config.toml
n_head = 8
norm_eps = 1e-05
init = "normal"
lr_head = 0.0122
MLP neurons of a small language model. Each row is named by its layer, matrix (gate and up: input weights; down: output weights) and neuron, and shows model dimensions 32-287. Each number is 500 + 40 x the weight over its row's rms, rounded and kept within 0 to 999. Numbers have three digits each. A neuron's up and down rows have the sign that makes its largest values positive.
Before each neuron's rows, "raises" lists the tokens whose logits its output raises most directly, leaving later layers aside.

raises: "'", "’", "',", " v.", "burg"
L5.gate811:442513509504526526504490443498447526527481496561459540511517437552507518487503477508535474490530428502534514500460484540522510495423491507458471475570463520538455495581458413440489509480552481457506527521558463488520454486538453500495565486464524506453542500455467429476438530551478470509490529474484509511508544499569467455497535468510549524546449461480489467513536472486465472456490504504518527540466462533421511476429483521497467501559477531484537494455504544510482481438568491469583471577489473473466620514513435506544533489474506537561512541484515500550479459537531512523471611506481528539476447513522466509499547521478469511534484509467474460484534473490490553446494489553520454491509494477514521499517486551547604542515475527534513501440415493471431543505471487
L5.up811:477557521569479499523424502512492562483459477438530482513525442519535472525533527407451473527522453502558530483541508497454584492433490418473502474509480507537438518522464545461526440500544504514538454566557444502511509492496479518554509487498589504478536508597440460605444512531479550495538485480515516528398535493532552429511481541520507537503463463463521504515525484477401479537508487506595503518387470570471571452479478560471486555531544531473513507466476540451499485409535464510453437519470500473475529522484510511490478515550541535484490491459485554484492476557501483500498577452496509540494528469532575538469487481481563589459566535502481448442574425521537447503433468500466498500429493505521512438569423551516454618429462522488556560492495586540457531548415441
L5.down811:605514481535496489464551494461429456526489450500499480480472476525522503471485554468554477511454511471554556470490546492494536524546523511472516519480497499518517496504484530520480435429489522539499485476449593497438558566541476477500517493567462491462444479523536536622480516493474511472482482450465444517462555578421489518493537532489505570428502520485442476446499511527545501512507520481462474569476515536484534454457433468515486529413464508445553533542492497430455483519525546548465505483526540490445566529518493511500513569514548481481561454494585557462461497475492473451493441537546439436520534511553503521512463459548484489494514495599515487438492512383509475516426474443526461502517493493466513508517499461477456520466549491541483489576539554438474472458479483

raises: " also", " serves", " says", " suggests", " they"
L5.gate670:457525481481499562483454447508499498494526465513509545510446508553497510569527457542545498445524512577479476461495488475502442401489467474540547564521501487474457511482486512559523476536363503559508440535404477574494508459518516508524506551474504490564523546525610505468518492478488511514447507530455472464512499568494501520487531464491516563462506472486527466481489479530507542543514506463521469473489474491500513461516502548468499531472501490498499504547506496533509555490438445496563572516532525587480495542480423490527484544575563504459541538507505452562528469445551512516534574494509407518500531482550568562457506532503478571541368557480476556569512557528419568502495461516521472554471470512452404514443423482547502415465544497579461522560422498568516501498455489
L5.up670:469562506361495527482517455435479479546465486519521488494505477451466490522477481541492537449526457495528438465482489491567557485498437508510554530467512473474457520525512530495473389523513533543449418542430481502497432550554494490589466514471506592513501529507576546411418424462521508550493486482468452470523470432532459500491456516513494474534520558553489501507566452523426499510436498434476450465509521501556579479503424549455472477555468462439518528533429520542442529441536449495467426481510500516522479552459536483517511531466501461459520591510488498483481478524492533466582533480542487538527530479530416538463528523456478441612508493549439630545461484418503463543522437499480539547537483531464436562431504488566536465495529476515487496562447506508495518565460429
L5.down670:491494567437482507479449509427509488536471522478414418502570537480532459452453563476447467503544511506521462512515472500574587581470507462485430449415489466490543540464523460520520501448456497546476505475545513447481522519506514512448488509537540544489468516525468477522455470445477543469543522534366445474457507455539504535458496442503488469479485552562523568485566478492509469527516527557433481488453538506507477508499527521539442488522487528454544500445532470442454536499521561552467509494487476466499564483510526469484530489425497526546494553606488509519515507496509461479531528514523553447475470480478487462463484491526500530451475495540521519480530519483495436506506471489511554488485575498490592529465570518494543510541429507482527500538511486505452499472529499

raises: "1,", "2,", "3,", "0,", "5,"
L5.gate990:392541436510523506521532461583509505467478475447462502510489498514516520542524447522538475430607568545479507503543393547474531432468570458526494498500507553516503496457500524490463451500476528471453514504491554496480548414518524515533496536533443501484546473411529447574489536476424548507493505517470538533479513522474528568528515490456522460496468511463566508492542476516563550543433434546492517518517486548448547491510456507488438563502513509478533490516582475464505561509479464520499491422526523569519447527497510562542498545556501547549543508528466449539511499474559510495535455582552510479456500538388526524464539462550545486569477530509442493560501552534405470554537452481562529507427508475430454552469478548528495473473410469539548462489436509504518478480511479
L5.up990:541522481548519555506488478575534542435514443540536447484549435510448588482548495393536475412539530415448480477561494475562463475567497469503482513529508547437465540504494506422529512500475560522449465411546440531516565452429474542503553610489543484505493496522553553531526540571498541477468465447563487446536457460496464497412420602464546429444528503518502538537461481531492498490483451590485508535465478596489578536536489508413459515453505521513548484493481538572522534530540516490553507517562553514486450508472572587430456525463514500504470463464556500493504495490471511455486535527516479446478474501512411491425493526507486543533521435481501490541483557476462459478517521456473502507582517450439462478487495447489549475518501476453514442526517509509485467495460589
L5.down990:582531616544461487548501592481451498462540417523453425552462435504567594522498589522543509489574468556435514522581511491509505530539551463503509519438500563505473551426498567502496480463520484511501529532516456456440556421416501490554530490468530484522488471585510493481558524467505467461451456446486469525519515518506515462446468473508502390480477502529508462488544508546481501501487449563500463527516524488508458491525515529512500448504567532525547523519514501477543512461472446461514460488576399491414501534556538551517473467540472464485480495468529527533545401483498471420482449480524479495512509528438481511412494458536556524548524498542488529460433582486410410470571485473517469458548446464452464476559517428449481471505514514459493479515471480533424545514449466

raises: "aug", " the", " its", " response", " conjunction"
L2.gate1082:443505455506547475505468456519510584529559552499556552507552469508471516513508466505508505521468586560503562456465460541480536539560533568560508499484542532497505548583475527513559447515448504484510506388490483520459524493460531491561551497465476527537553512547573485469498522439517538569487564502524473421513492478461510500559522459488521556453500543499509481459590431484616419482493497501513425475510484500447455512502561593430495454541489546460459482462470536490539554504454463509564591521486541555422511537448515466584565573527485514529524434411489476539511449417576518474550550508482460538414483461549531505499490494580478521517486464458493521434549491469482495491472495499496534461424492435428462479511432510484504543478557483502513462471455523490459538457493522
L2.up1082:424527529494507505536477494456459505571510489428584511482532515457450498479506512462534549488481521489453523430471519539486489555484449491479542485559535510530529523534466620540512424513517463497468484443484515506439517519446472486521499467527466517509474507546565492484546506485511495545515475483481513457551533463485476518535546460539556517513530484487545466447494493563576473490554477533576501488536472420500495613522526508511560503495452492488543417442447510449424474498478473477557557497524484370528502493507454408521521512515477485491440428474562466445465463515558529520549596473518405572408461463484436529546497559559447494515484509448491461433518530555465555479490505496555464473502574495496503484536551487469561480532550445470594465518515535443538500515482482
L2.down1082:460478494518508464555426513513508514508470497522531438391481466552447510520484502473522549427458512472505484476455519544474496512439515447440576410483521496541531510448454544505476521509496486505489436457515500512549480515549498557532481502499483552384417493491545495454550489531468504499495527478478469561486583403523495485559528541514505456476533494510557445491504488491495500530580461494504501533524518461546532573533539445545487463482487495531541419579484506489399464539449560428606522505463536396550499556547480461463501542474501516515529471494533455478472430520557553519439519507454459532565462592509451575431454535474460501541512510413493503484520516557485470447502473580585550508519485493498543520547480492537478498538511524449547434517592558499560460497532547

raises: ",000", "00", "–7", "-17", "7%"
L2.gate38:480438534485534505504544479527479531508480489483587519513444500478470477540506539486513527503539473531550539485541362499485453474460427513516501510512425502466534401508567501566578520477513474447462482469437520509610486439543484525496511490459539496600595539514509470516525600557442497524426497512442458506520427460465536538559555495552495537456528477496505531501552510565523514539457454472502518501459504535475466490467480534502515473507589495456473546496541577469523454526469572553466526469429384512509434470476520522559442466469512513548519440449524439520448470511575551505523530505560452463484477525547568537542477524569571480527550498493513564528490492519504504531460461526514418493454553554389472432480497526499516470470490502472498492510522486562454500495423548
L2.up38:530496527469511485494570515482461558505523461475517540568470464521515512521533467460525533488479464540458542523513438525505493476398478534453488481471442466511540455497556484498534565509512518437394502425450471462583491450544478508549491505534561519506500527487522460543512554498464530515531490510479505486551458516560512580538559455440508579495479468481503457498476503506496448524420522532455483464461463515499428468428501503529503488545507488481492566524538461451506532529499487448546464433474512520501437410471540503518454524459500577528491496505544494543438478483521565535408501565549411539552473517489505509524470555552519508455507523476564519483476494464414568504466468543417476458409525474472439509553565579443433523487497548421493469493502533547491456528464491
L2.down38:505441581450501494520559528508442481516472524538481494561473454503526484478518535466534489523514490554457552542518518457467543406457515526443487535477532475543562478515456494575608609543506494474454561482538535425540468481604465516505479480561523506522502474493490459504484529491514479613580491445517451473523473523522512623484562501481498568523560416552517423492486438489476470498481498524452519474471522468499408492457483498524507494579479491526554562490515444419446486541515509408478509463514460488474485437479458468482526540488473526501562534486476424528487524505496511491476481537521489509512516523532430539481471522506507519461502507444511451520455495489455545537467515525420524455474491474478474512616514511441475474552500565508509540480484555480522500530481471

raises: "ous", " seasons", "s\"", " households,", " episodes"
L5.gate658:565449468440525537529493570459478479479488527486496498496536480487497515415453489508497425550523473568476560560459436510485441503473530524480462525527587480464531502453509467571483439500528561462559519549484527449463451466485529485420510499509508525503521497511507509493576566499531518579481433524531469503566486489486495538510568476446486453545446486492535529542511501433528441518486508440506460492549470527567563575496484530481557519622486461464463525498515457519466550492512464530499524599540442478496560462478491488489501533548554553518436448455493488456506439488464543477495488501513534560561517488507565515460506545554543535577470491521487544413531465473530554618440447562448451524425522529483578476517475590490491507465538482508483475466466491478536567506530521
L5.up658:502438490563504465435517574475497554525555546503473504549561471437514467534517503508476643519425493468456419435522510509535511569546484513476549530519378504547506484495548451512541550493464483479489468507495470516506491422484484474458495528533573518478491413591468456532476467524537399455501522443538446539454523576503524516443546491535515476525543579519563556498569509502498537538467509451416591444487501493532453481487508501473469466525500468521503549513514497532504525503481516496486485490539482493495484563413505513511440562458490484524536508468501496533517474495513469466481488482490486500464541452514489446539461488475468524496578581546497560509424510546495477471504544446436495425463488503511433513463539568458527480533504536557486546458494496513462522467530497
L5.down658:527508461461535519460528470522506460543493475466545471436473552502458479501505532486528438552507481505458505535514502461497543423535516530516425467527538534450513504586497500500504523458553434507505548536532552537508483466461505544493434574470484443550479583438518541510547479491435528552565567475417493502491580488506507515523454447491527467436484481541502467538435522496527457511492510437579427473531549489580511584529501462487477512566474524452535464543483513544502492478528448508474547509550503551445555429566465487493509499470515515525486513501490616493442457496459603478507544503581458508495514528502457469429445539572629468469439480480492547462533486521499519544445534565544494481522450476502525517524537486587532492501484485490526465530516517506509486508514425

raises: " however,", " Inc.,", "ock,", "ry,", " including"
L2.gate568:547405609413544524523540518482399473539488563456417509499530543478488556482577548488465489540466507541531457491454515446537527508513491502402488442576529534500481426488507528484481471551512462562509514474557458527514521503542569446472520451426531556512535473527462518494520413476561537501500465424500540523498540469513489506516501462400528466490490478526508507535480507481436475464503523505567492477433435472448499472487510515602535493522508452559504518459530499430508518499571523527504507491510518413552504447538485471448497449488440538505496513571500568475479488516404445517467477500488499526456507540558541553546518475503508407511480585483508455453534379496574557496555492556461464450540509535527485523541515586514426484507505521524546531476484518460518525572483446
L2.up568:450417478468507576558544492503471535495512519444467510495525559448481534553466528489485465544459509540587573535468497508495490503550483467477488417634556501483511513460532506449503512559463510526471474472485531495523518535528500473455483507489491478543615508485453522527557386556513589507461467475457455516585517490458512517575513474427587500463523492554448497498494478453506484511495452480595506412396425542504475493438590512558510486518485516532480467495556430465536472520472456477512557544454511507501474485478501483432517504496471606480518477510551564498471423450467435524506529527454568499425515481493550534549549515554490491492447590503485455488495490510587578522585464592511488556545474491473465478510528524502472509531481563550504490457503530497497487493492449
L2.down568:552592503538468397491526501488512505508507455585502443484454468550518438452521461527566532482544485460427457465551521491503500512453491523549519531362429498510497465550492501564490480472549496474512540495509445512499493480442505489537515481508523527460416469506534480488456607439501452493513533502508534466420496519531493503430498520566426509526440511469538521540492505550478456518489570525419497576586556470481549497537382502453453539486464474508520557500462579537460565447536496473483440460553502481515541506509505539587516525509559397515456540474444426482539548457579559469452476460502429495590522489496450460422492499433508483520542433524494508538531500507451469460429543414524519445460542491554558519541466452516515510463528421478498514500522486490501489498535530

raises: " disease", " symptoms", " COVID-19", " outbreak", " inj"
L5.gate945:514482510493489402472382514504494441508530468486511466480537535542498495490533522493449481527424500506499488503488552568517581485500528395473436522491448488479488551457444463533585605476515502517445471510578487492464463532528437467421423545496456483598450540487542455455516493425493477484537519496529570510425531452546528528433420467483432481509493518550498501519461488486541450494463544501494458544429488455505464483469494482426510534494536541466511509531515542525473548431498493514479512503537510472493501459421473548493606546502524450536504487491523497550537521477512489442492451477504497561559496404509466440544531566515472489577506532527430527493513475489482597474507462495502488476531513494502460483527403499499573545483525585524472449484554495512563555483481457
L5.up945:488464485520481485448464446526523477465524448517502500475520478493511468456480478450487516567506526510552534537513510501455557494459572515506521433528460567409521491497512492498575521463477597445533463503498472521473484519442500461500448597475428446598487572511492510531547509509504501478538532529464559494471525457551578495475478554550435501486486472500514465525467481526614477517451523473477483518470502528483526466480460420462552505517568493465503503480491539533499512489454515521387515493497529530474525469445446541470504557544562511480543511496528531509526510392458479499523423458505503537489519401492450493508482500542495508564511539481425546583563529424492567512447465478511497524529520490526469411474477523501523518504497646493502505502504482588520443488477418
L5.down945:515496557451457395512391488488480488522545522485470507456510546510510482443554457475516484472448473483482472510463531539494559393510542492412474512529443495483510517491508492534511550472505533503490493543610491574447498541511480453479493524478482537525461533539536478456517488507522433496463477502566538553476498480502529512513376490416425508563496466536478428568491478491588508474469522476470546525494510541441427481539494488484536480468496512468526515511487512532508569484463504519491520469541569469582531463453527498477628506486491492520540553502491416560500476463502466419514461480502520530541476410520492434530506548447452456622487544532478522532509526536507596479503432516448539440575494534543521495559420482502547530506504568562542484496542485499539481490487454

raises: "0%", "7%", "6%", "8%", "9%"
L2.gate932:481489503437532473472534494479549502579468502524489478442474506581486467473515480433529463507529444487590531433554479565521482497492533545481446563520444460519445517492424521534496565497437590492518453529478521473488555525475415551503529464437549503513448503564490573573494449430385571564457534494475539415404459514524539546552536502509466494483547463472492441432513537522575480520463516491453467538485560531458467517509492439566487480461531624459489503564518513510510496516466503489502479474468410567491499454504468538593529488472448537512505432499498460507538423437542487544505542503508483428458539441473449492454522489549470509549471526526482471521549461528466478504396516467554434533468546505434486522529413582457508428523497507518540475470499483579441418554450522
L2.up932:476489458479495481496527486527433544517470535491518535520534543483471526578525493496449504488508462511581474507549500526481490509498524470486512565461503504514432479473514556506496550497433459526456473491465523483430611506515451544502520533560509526556525518505492514522490456492474546542485504501590498431482504476553504606504539486425521499536527418495497480429444504486517573503504525500493463476427550557498593430549517545522492565492558557451498525584521480449473518509461446515476449533447427553525397440574477556485472496533478547523454490503562460543495528494539509545458521505550499496514541507483460482473406501520535516538479506477486563588483530519393477449502540545523472490428552516518548519537455578455500462450498545529548567477511443544519456542437519
L2.down932:466443483505403500406497443454394533519532566472519481485492514471482465462566458493503487550528520582507535572514526531482448464449517552498527577468512458436498431486498461505492497481459487473571507527456589454406482548469485482491516454487528506540539506478466448480477430476535467512560477493483459519450471485481578554514502510453536473558609457531463457496537516409508487534429483482512486510457465507406393502524504523555499523499537502474506453546454455542476491486474560478524432452521467529489453496507494497418542511615471513544535527556503486449541512607540589516467512498469450510493466513490499466525485559532512458552478568492432521516451464457482524508436486436534469463401496517522536528487533514480457448501502548510495503454482509529391437482572495

raises: "ly", "ly,", "ly.", "ately", "isl"
L5.gate1324:542471539517457558527541447503516458483530560414473569500553488476505488530503521513494521550503477501542398466554498510549487501496549493515510486429436413500477464525509494512495547513517562460464476547470439486532514525421485487450460477467485540468522511493525555457426434592501463576545506474525487550526498498516595477402555554506498540536468448569551448549544511524502385459522494456485502512518438481484489545478464467489550502475451478455505472505425519438515530499525543568499523511554490502558484481512443562478507507507555495573489479527532509470534527535485568545465467540547531454419507473589483541466572544420568456390475510552534529484465496526531543516507489603519494460500484517466511536506559495482517516548528409474498504571522479464515442568485526
L5.up1324:490515480565500552489418460444554484493497521495481528498490506504513567473432489553503488518495453495549566490489426516496616451488463488494498466474519459465493536492503555490515512537473551577502502562459466557542465490507509491552471473556465463554536530467589493511493505461585466529539531482491440534502500511462563525497406535554532497472513520543444512473571482586534491520491521439507510533480565523459498501530540474411499467514472494529456529519540518497551537492496506542545491458463529528480586572546470524510519476533512533591487565430511501500409525557504584531503454503490456457484485540552427513468556453585434501507473470427490565532444467595438545418516518541541525509525547452570542509492446468589533494480470467470508468502469561587468467484502415
L5.down1324:490431525471507544529539568550478534542513486460475504536519524485470499552558505490543549488535483486495496511544569479508426499494500437497517509508497567506507516443515515487535477520560522447494378494484529530446464489537490503458519545502437529524460512525456510486511531556448512505413451541448450401494519469576437495494507469462443497511471545406497521555407476544472445488471512558474536517538533497477481562439454585564471598501564509478592461541493491500523449501504529421499502484558465492505484444531547520513457505507479422397507471524529493515513468501547459447452531494441538501506549508492524525472534467498473495521472506568518510474568515406519470541434502470481466524476532487479418496448555482419547528573528525493457540522555461456491507478556560

raises: "0", "6", "4", "5", "8"
L5.gate1012:442499458553496496520541422559451570513560469475517539494503476537464494527474449483474478510526548486480448477553445505568614525499524472533533561486529513472492536523493451449531515501530504500461415498496541536503488482533515516541589448516515419542474508510444497463500488502503491536530594558508486572461474523443476569455492558478476548456500472480568534468525460584447509499463549542521512399465536426495490502550565509516475544514550493535439551525542519488518450495501499483469453442518512492486514482462550539519536511536548555573492516408501455518534496533571491446540443441550514481512546474438538537480530452498494492427465573503539502511494476517498509447450480559521498499448478528447476426415427456413485479538470481450487469498583539416502529429510482
L5.up1012:508489602491533504474437429509608494404486572467501535532520501511549429514556512503520542517530555543494508399498469498581469455469532579506437531494478524499468471494476464557537475522389463516411450418463472504509477543452517524521493430455542502444544522462462521495496551478504618509582479511507484512489475488556475570477517427482552449557557523481432451498552496520477537505488517473543518525498565529457412442506529514496486537546523526371492508481584534461556513462474534449468504459538479400503498509596529379472501501439505432499493495469563426479550512488464454484410504451574494525445513487559473552487502544400463487479566530456492550472459555537490494464510498514456506571509512573423454544426515450500410436473466475469485457476490486479466541514523561
L5.down1012:427496539531493487505492511480526493522489527477535511540536520507489549528515515544457534541562542482472507456538548514531511499459551476430475521437511550442464507509513542526521480515508455532447454429463500472467506532472500480492549450494561520497549497405481541522554486455429475491496567469475521541495483488529447509436495519414518535517466458504538453482557594494574491435433485505518445493562495498556457467574408464498467492511540551464493497506491525456500552482522525472447479553450429490491503511512485482540521475462479480477540446534539438570562539490519480405482461448531475442563504516508524603460483472432567488494504470493543498594528460577515470496516471515445540487480455525507543479494405506441521443490480417599498427482459516486524560559534489

raises: " critic", " Candidate", " journalist", " filmmaker", " historian"
L2.gate569:499508590503483480447506474485536503443440433480479490518469574553499438487475454514499461499493481540532481466531480599511462431534405470493495590443586459454497468556556517475510457528480517474482439494466470369530521471507492455443485517553474545546556522567540569570503524422440583490526504465441517520560477509517469557469508523547521544529443459501499496433465440506520448500502493463559555532477485499495524569487561556442530472528455563495532530518471429484538477484433469564448489564487482499509460511436466508518508532445492459564509371477501445433472474519514515502518445503487519510486520538435537554494492519522477559575491474497532482455550458524532507523409542536451379471483514409479489418525516561602506463482533476514512457540562558526446528546507463
L2.up569:549607495498503583448527497462540492491508416458463431504487497484514437565558473509477455481442517485464489527537495572512488437575522529523514609487527468529481452485540545497513504470477533467527455496484535500540531510490467514482464465502599471562556461551483529488529484467570567413464515461465642487507492493508486505488432505524494527526460499527475497434487472474471510490528507525489535530442555497534500528479461472511533447450456524510517562511495456545539492429543536473504438528451486522547454517473458469512499560469501495479544482501499588429523542527562510459527442468580485520483507514460459484486518500532458535528500438532457531428532500478478465426452559433506437535495443449515446483591446502490457526462575515517470477527450518543530435486575472
L2.down569:491443410562513467570508492596475580606529502547553549562470475510504486493526522498512530536456473546510502466497500457554548518475504476461539454536456553513503483491453449482517471462480483545490538486528477561447535469417538530462448515443492494497463435469500478462500544497551415540504546432506472476428507497477515481500480524457520502464552562517579581589504568522467505544517519468475460536526488558491512433574497527508450523532464422423529423501494539530481523518550481467518530487583476418469482480504531498525478459513522539484428545532480448543523499454475514541492590486476494477511486463525537490493502556505573432507493619494484536546470498492513545519514480509466583556518539564485493513431562383461491474513498534493506564499482482517519525498459554

raises: " however,", " including", " though", " although", " but"
L2.gate610:483567486537500472495533491502556514492506525448443556545477466512514485463490457481491466463493466444513457516496441531511580510496509545507520544433435516418489478563457521514482453465537510507585455501468446476505562513513443504492472469431516526457460511505486503497529559444510406459527501488501461425447465541474506477524457561559460457523466382513508470403470507489490484503516486520488463508469611442426511508555408505517499528418502580463480468445470519550478506521502472473529500511534487506482541564530478466548507493577491367557475536525517504448566530459565555517481496475526476519590425416490469506460436536462516538474535560528511479483501500588485447481502474442512539457440545501499533536545404442500583518579549450487547574556455516504497436501509488
L2.up610:522464547489456466482544561423426482517530502502457494481475419489461588511474496469584486545529560524451521457544495459479413541526463507475429478468523522489485508482580449514470513469533545391563530547460528449533482478436514572540481476592491479556479471540556471531530481422523448513497519539556471479503495503567531458525499467551488519512485520490549433533489566509508444480422476546476533442441454515519453497426507532494510491488486456514510530467583448520468534469467488504422510524568487498511504500511472506517601544483544543520524472476506427542439473513503446424534552508483487510437455503459491446417487429489548493516537505546560588452469477464504526483504531459512431458495505554514491461520485592487502437549526491576494477463513479446455532504458450
L2.down610:432564483493562461521494467569496551495504472464556492544562567512500439484471485489468458434525451482518473541498485502492607432446550547508537542473475473486528483501444516488528514488509433495486487460493431557447522516540495489517514546460554539454484517445490488432498533509468503495494527461437502467506461494425445507445509538486543494506454491501464547483476513494496528501556540503491505519616552447438535542540474512439480508506454524424487495548414485538551485467566523537546496484457476462456549502510511467481446453524467396455449521455454511458579532471496561542477447483529517539612489472550496537494483521493475523506504481474484484568473462542488494524425481540568547469487505501497560568491495423607549547456533491455515535527542544558517468523523544

raises: "ş", "š", "ft", "ican", "ñ"
L2.gate192:547453452494508581443467418539585595451495499533534499516434524465558412572527408446553518504530537490477465509461492532464539439539544515509485539547471501504536478535563438511462442438493536491582526593490480496547473461462543511459444490466632471541492536580494517483443544503518488455476528503550481476479494396546458482439492509512474538543478471465474428487573499473508510428542498526528460477495494559547517478509427462466506471457533544515504557467540542460549555490467476519471479509496546481532534510557543528488461584539425485581522407471592524495457529538498530530539513484542510440516472492507467438494509473493514474509470452395494474467468526502474436482461508485488451590480516498445471431502460437533468538530516505506520437486440496524475495494546493
L2.up192:530471528477521505509512422575494511457530449456499542515498506470521474523510450483480490509474442519500489475495506562516486500523521554468498568522512530566539492493553488469465516501463527507451545544507514504569588551539537509537457585548469485554486426538495488428533488530543470543455494514440466560511518500525495533487509507497562470490505443408528462494486455528524536576512529502532448485496447453514561444491484478471525493432520543522595505535556471481527484521489452603424484519562520444512546424541484489452500461561542463521405469440518469474489532521488524441505556467558521494393474447483547539585449558543502491471466469498490477551499483586548479526584524479521553572512501531478558491499453473594538476406527530514550537474491549512495598477588465
L2.down192:498466489464570492432445461487472556488441596557472514483493500441558479487518492468456459550467511448524475568465525508479534559505504443505518486569548441487493414521499454480456495455441505571525521473550436473527504508509503527515472409506559575575494584502467473467509517543528530396481559478561495466508518456433491453433468544519490468509487492519486503504528602487575545533520445450477410455430496478532486474548543469550525491505498551438481488483530518554515467512567533563523489508509508547540507510474549624492483553524469476399582556562517598537544526491546525548498498551513502520537497521580511524554520457482508493532435484393575488476460423525518409517481559455485538516519500510483516463555499481449480524498544527519511492556513470467485513531475523

raises: "ly", "tenance", "ful", "ly.", "owed"
L5.gate1103:478480498490540454477482505495506475540578504493547504521562493440506584540491468578462492501464515529471590492448434520497564413492555507531562434475515567471449505492573521454516455520508436493428513515445465546446506504453452549552530561563520447456379540441490496435623491520491502522537521526547440534493527456527515475463488483492526497442504439426569486476447554524530529489504533528634462467472489527469481489481562528426569532533569489483498459485508506513427549466486474460510509500554514524516443553514486501534486502438575482518525489427565483487508464489476479514412514528529522576435523448540513534469578479494487496472470452512466531503464488460437462562553494551484443401558506542495580492479509485469464522467489477452483530513557471476534414488447577
L5.up1103:496468498455503530518588514480500513539503519502462511564475462498496464526535529431560504448479486562525470547516472484473443491384400529546513544491462495466468506525532500499565547427504533447508553524540468515508496453473521505548449566409527479531459518508468539548514439494512478536463453452446485459549511496479499490500460455498479521466484485496440571542517454469484487524460563499436507562557516549497542537458520498461483503465504405463514459523509515519484470451523428537498561433552503532474512474514522540506513459505454497493455553516475548503423435393416475526559516499494530475561533493449466489537442577525504503499468537482458542514537448503479492523446566506505473524466505587521533443504506520522585404487557413436512487526537458493599482530491504
L5.down1103:549503519413532533514395570517494389515531515486492456584537513524495535550485508509442424532533502498462463444514530480528556434521517412556488374451475506516499482564495519456436563481552487505494460514439502502485503543499493493475495434541461434458455510550491487432513483563523413514520467488500467545542507555571483496520541506483515536497592465438501487519530506522494387502538470496503499510537430604458491572470541462481494580498543517482507506453550543440543569540478461493486539463453563494537550508534439463493516511504527556545482480463499459446493498500562560446487567533482502510581435396508497581471472468562463537480491421566484497548543486545502493531511460498464478501465543529547472547507485474491521464468513524560446554490496477498437423559445512

raises: " their", " its", " finish", " his", " completing"
L5.gate780:502520487454558567505490519444537492555521475514525513462498500538484520574517474579497524420598552518473522514461498513486437535547442471476474564522460471475453471511504438429481535488395518496512443511418511486468514444547573481422579474477504461543441475499540568494556503489477560473571492563526438500528524519497497495582480536485441457443463463511506523419465503559522531523461491398594435553473421492457469431508471537493524524517510593480492450492545546597521495481456507385508524389536472527488475453502497490498481505529412553511514428540470445546529473516480499522530521523464487477429436482551503529419502510482524472560513539502524479496571460547460494581374485499521492441487518524478519523526478495523496483488485534552429436547495495505524436459483461
L5.up780:515518539547489513434485426451463460492587459543460481529431542538489509474498483519484441421481532564567455498523524503467437484512554514467453568453429407532482519490560472474478489537520487538503425463477467509543463510565593501422497478479464491572458437498532507491439444462538523567522483502483475481546511488485506492527518511508532473503497525485417420504504505438486558490511424489540462532484555537550490548502482490514447459602434521474474455506446531464450479485528526562601450481504454537512510452497468479512618517641479532511479506468500480548525527484429498481527479507481537482479457514578439526466507491475506461496493510476462552521536499541455525465508483494484514514567514439512566472435455499535585562471496476469444513533479560519491559504527498
L5.down780:519564506561560430487412520462496445512539465542424491590513542532499509544489472498441453495373544542540452457470461527533478494533499567495513508531452444598442524466553474504450477494466479474539512459496495560594466511604464538458406522522515494497541468533481489468489463456483459499579440483457478515475500485543447558485516463462479475553473485500437461493445427443480511444484508491487521501546515502547534504489529494468443487498465489394473433503500533457560468464484497508476424532494544455600474539552478500496528497493509500513456525486559530509495495497476512519482567550440508452539487421494442497473515532537524425533504502456423481487537517481520513464484518553497477462516547503491535461455504523485548542418447471516521476499473521491499492537509539

raises: " later.", " other,", " other", " later,", "%"
L5.gate82:509468477488491498481502518523480529572480484565433523553528451527506505531453558471576538566498482461501561556466539502561511475491506465533475465526499483487558465465491525473517529522470577533499541487474541413524460433502435463490416564558535482491463485524472493461491547483446453494459562454519386482540478466483506523517537486503483492442443485476506458537556486454504454508455463431526519440514481406478527501494501453422522562504517456447538506532498505532451510532479499490505521496533505529529479549422490531410556563449429549481412483441532425467489489422512461604525482563538457481488563506444507463515470472497569504484508496528513516477434463526517526615493493443432488529535514464513511497521555446446498475494454428474486491515517479507545496500467492
L5.up82:516563464496520481476511425558567537503542521582485483498595500416456474520491463413507505501506554537539568440547471431435553529529435463498530463514492518465480528495531564515522544452457548524417521509497530501471494472519446479544597452500443540533455524443424514508516581477467527498507530543477451557497453517516481500479475554590462555611488544501532510462494444507480463499497506487596451547486484544499552488432492558448521504540513458488525512496486491517507451561508467498512482475532485527473481560486542485510506563539537477589468561553480514489589543506543406475478520470496534568486524523512475484520522552551505476550485572510435529508430521409441460506491463488532450489515441515498472467468544448445471530508501467573509467486510512517483507453450454
L5.down82:471505527457541438481458525444497457535476518576470521505498483468499472469420494523499486499573479543574495528474457502539502459453548514557537466537495387424467472462485538512493511471503502515509549421443590442491442516543488519481456486529583473553501506539417505491489513463524446503488533428534428500497472429521539478546521469517545484592449486521532480536529525431513461501439492443466524452444465441496546493522499568521532478561509519482466511491573446479615478502506504443536461536536476467608505459448427502417508487579461519447507533483516489457477523436457563535494557533532534495517605458471571443539492521487538445532481511506477511511484454465480480558520481460426497541519514491566454483574525511516532461456466510438514470547471486463513440497563449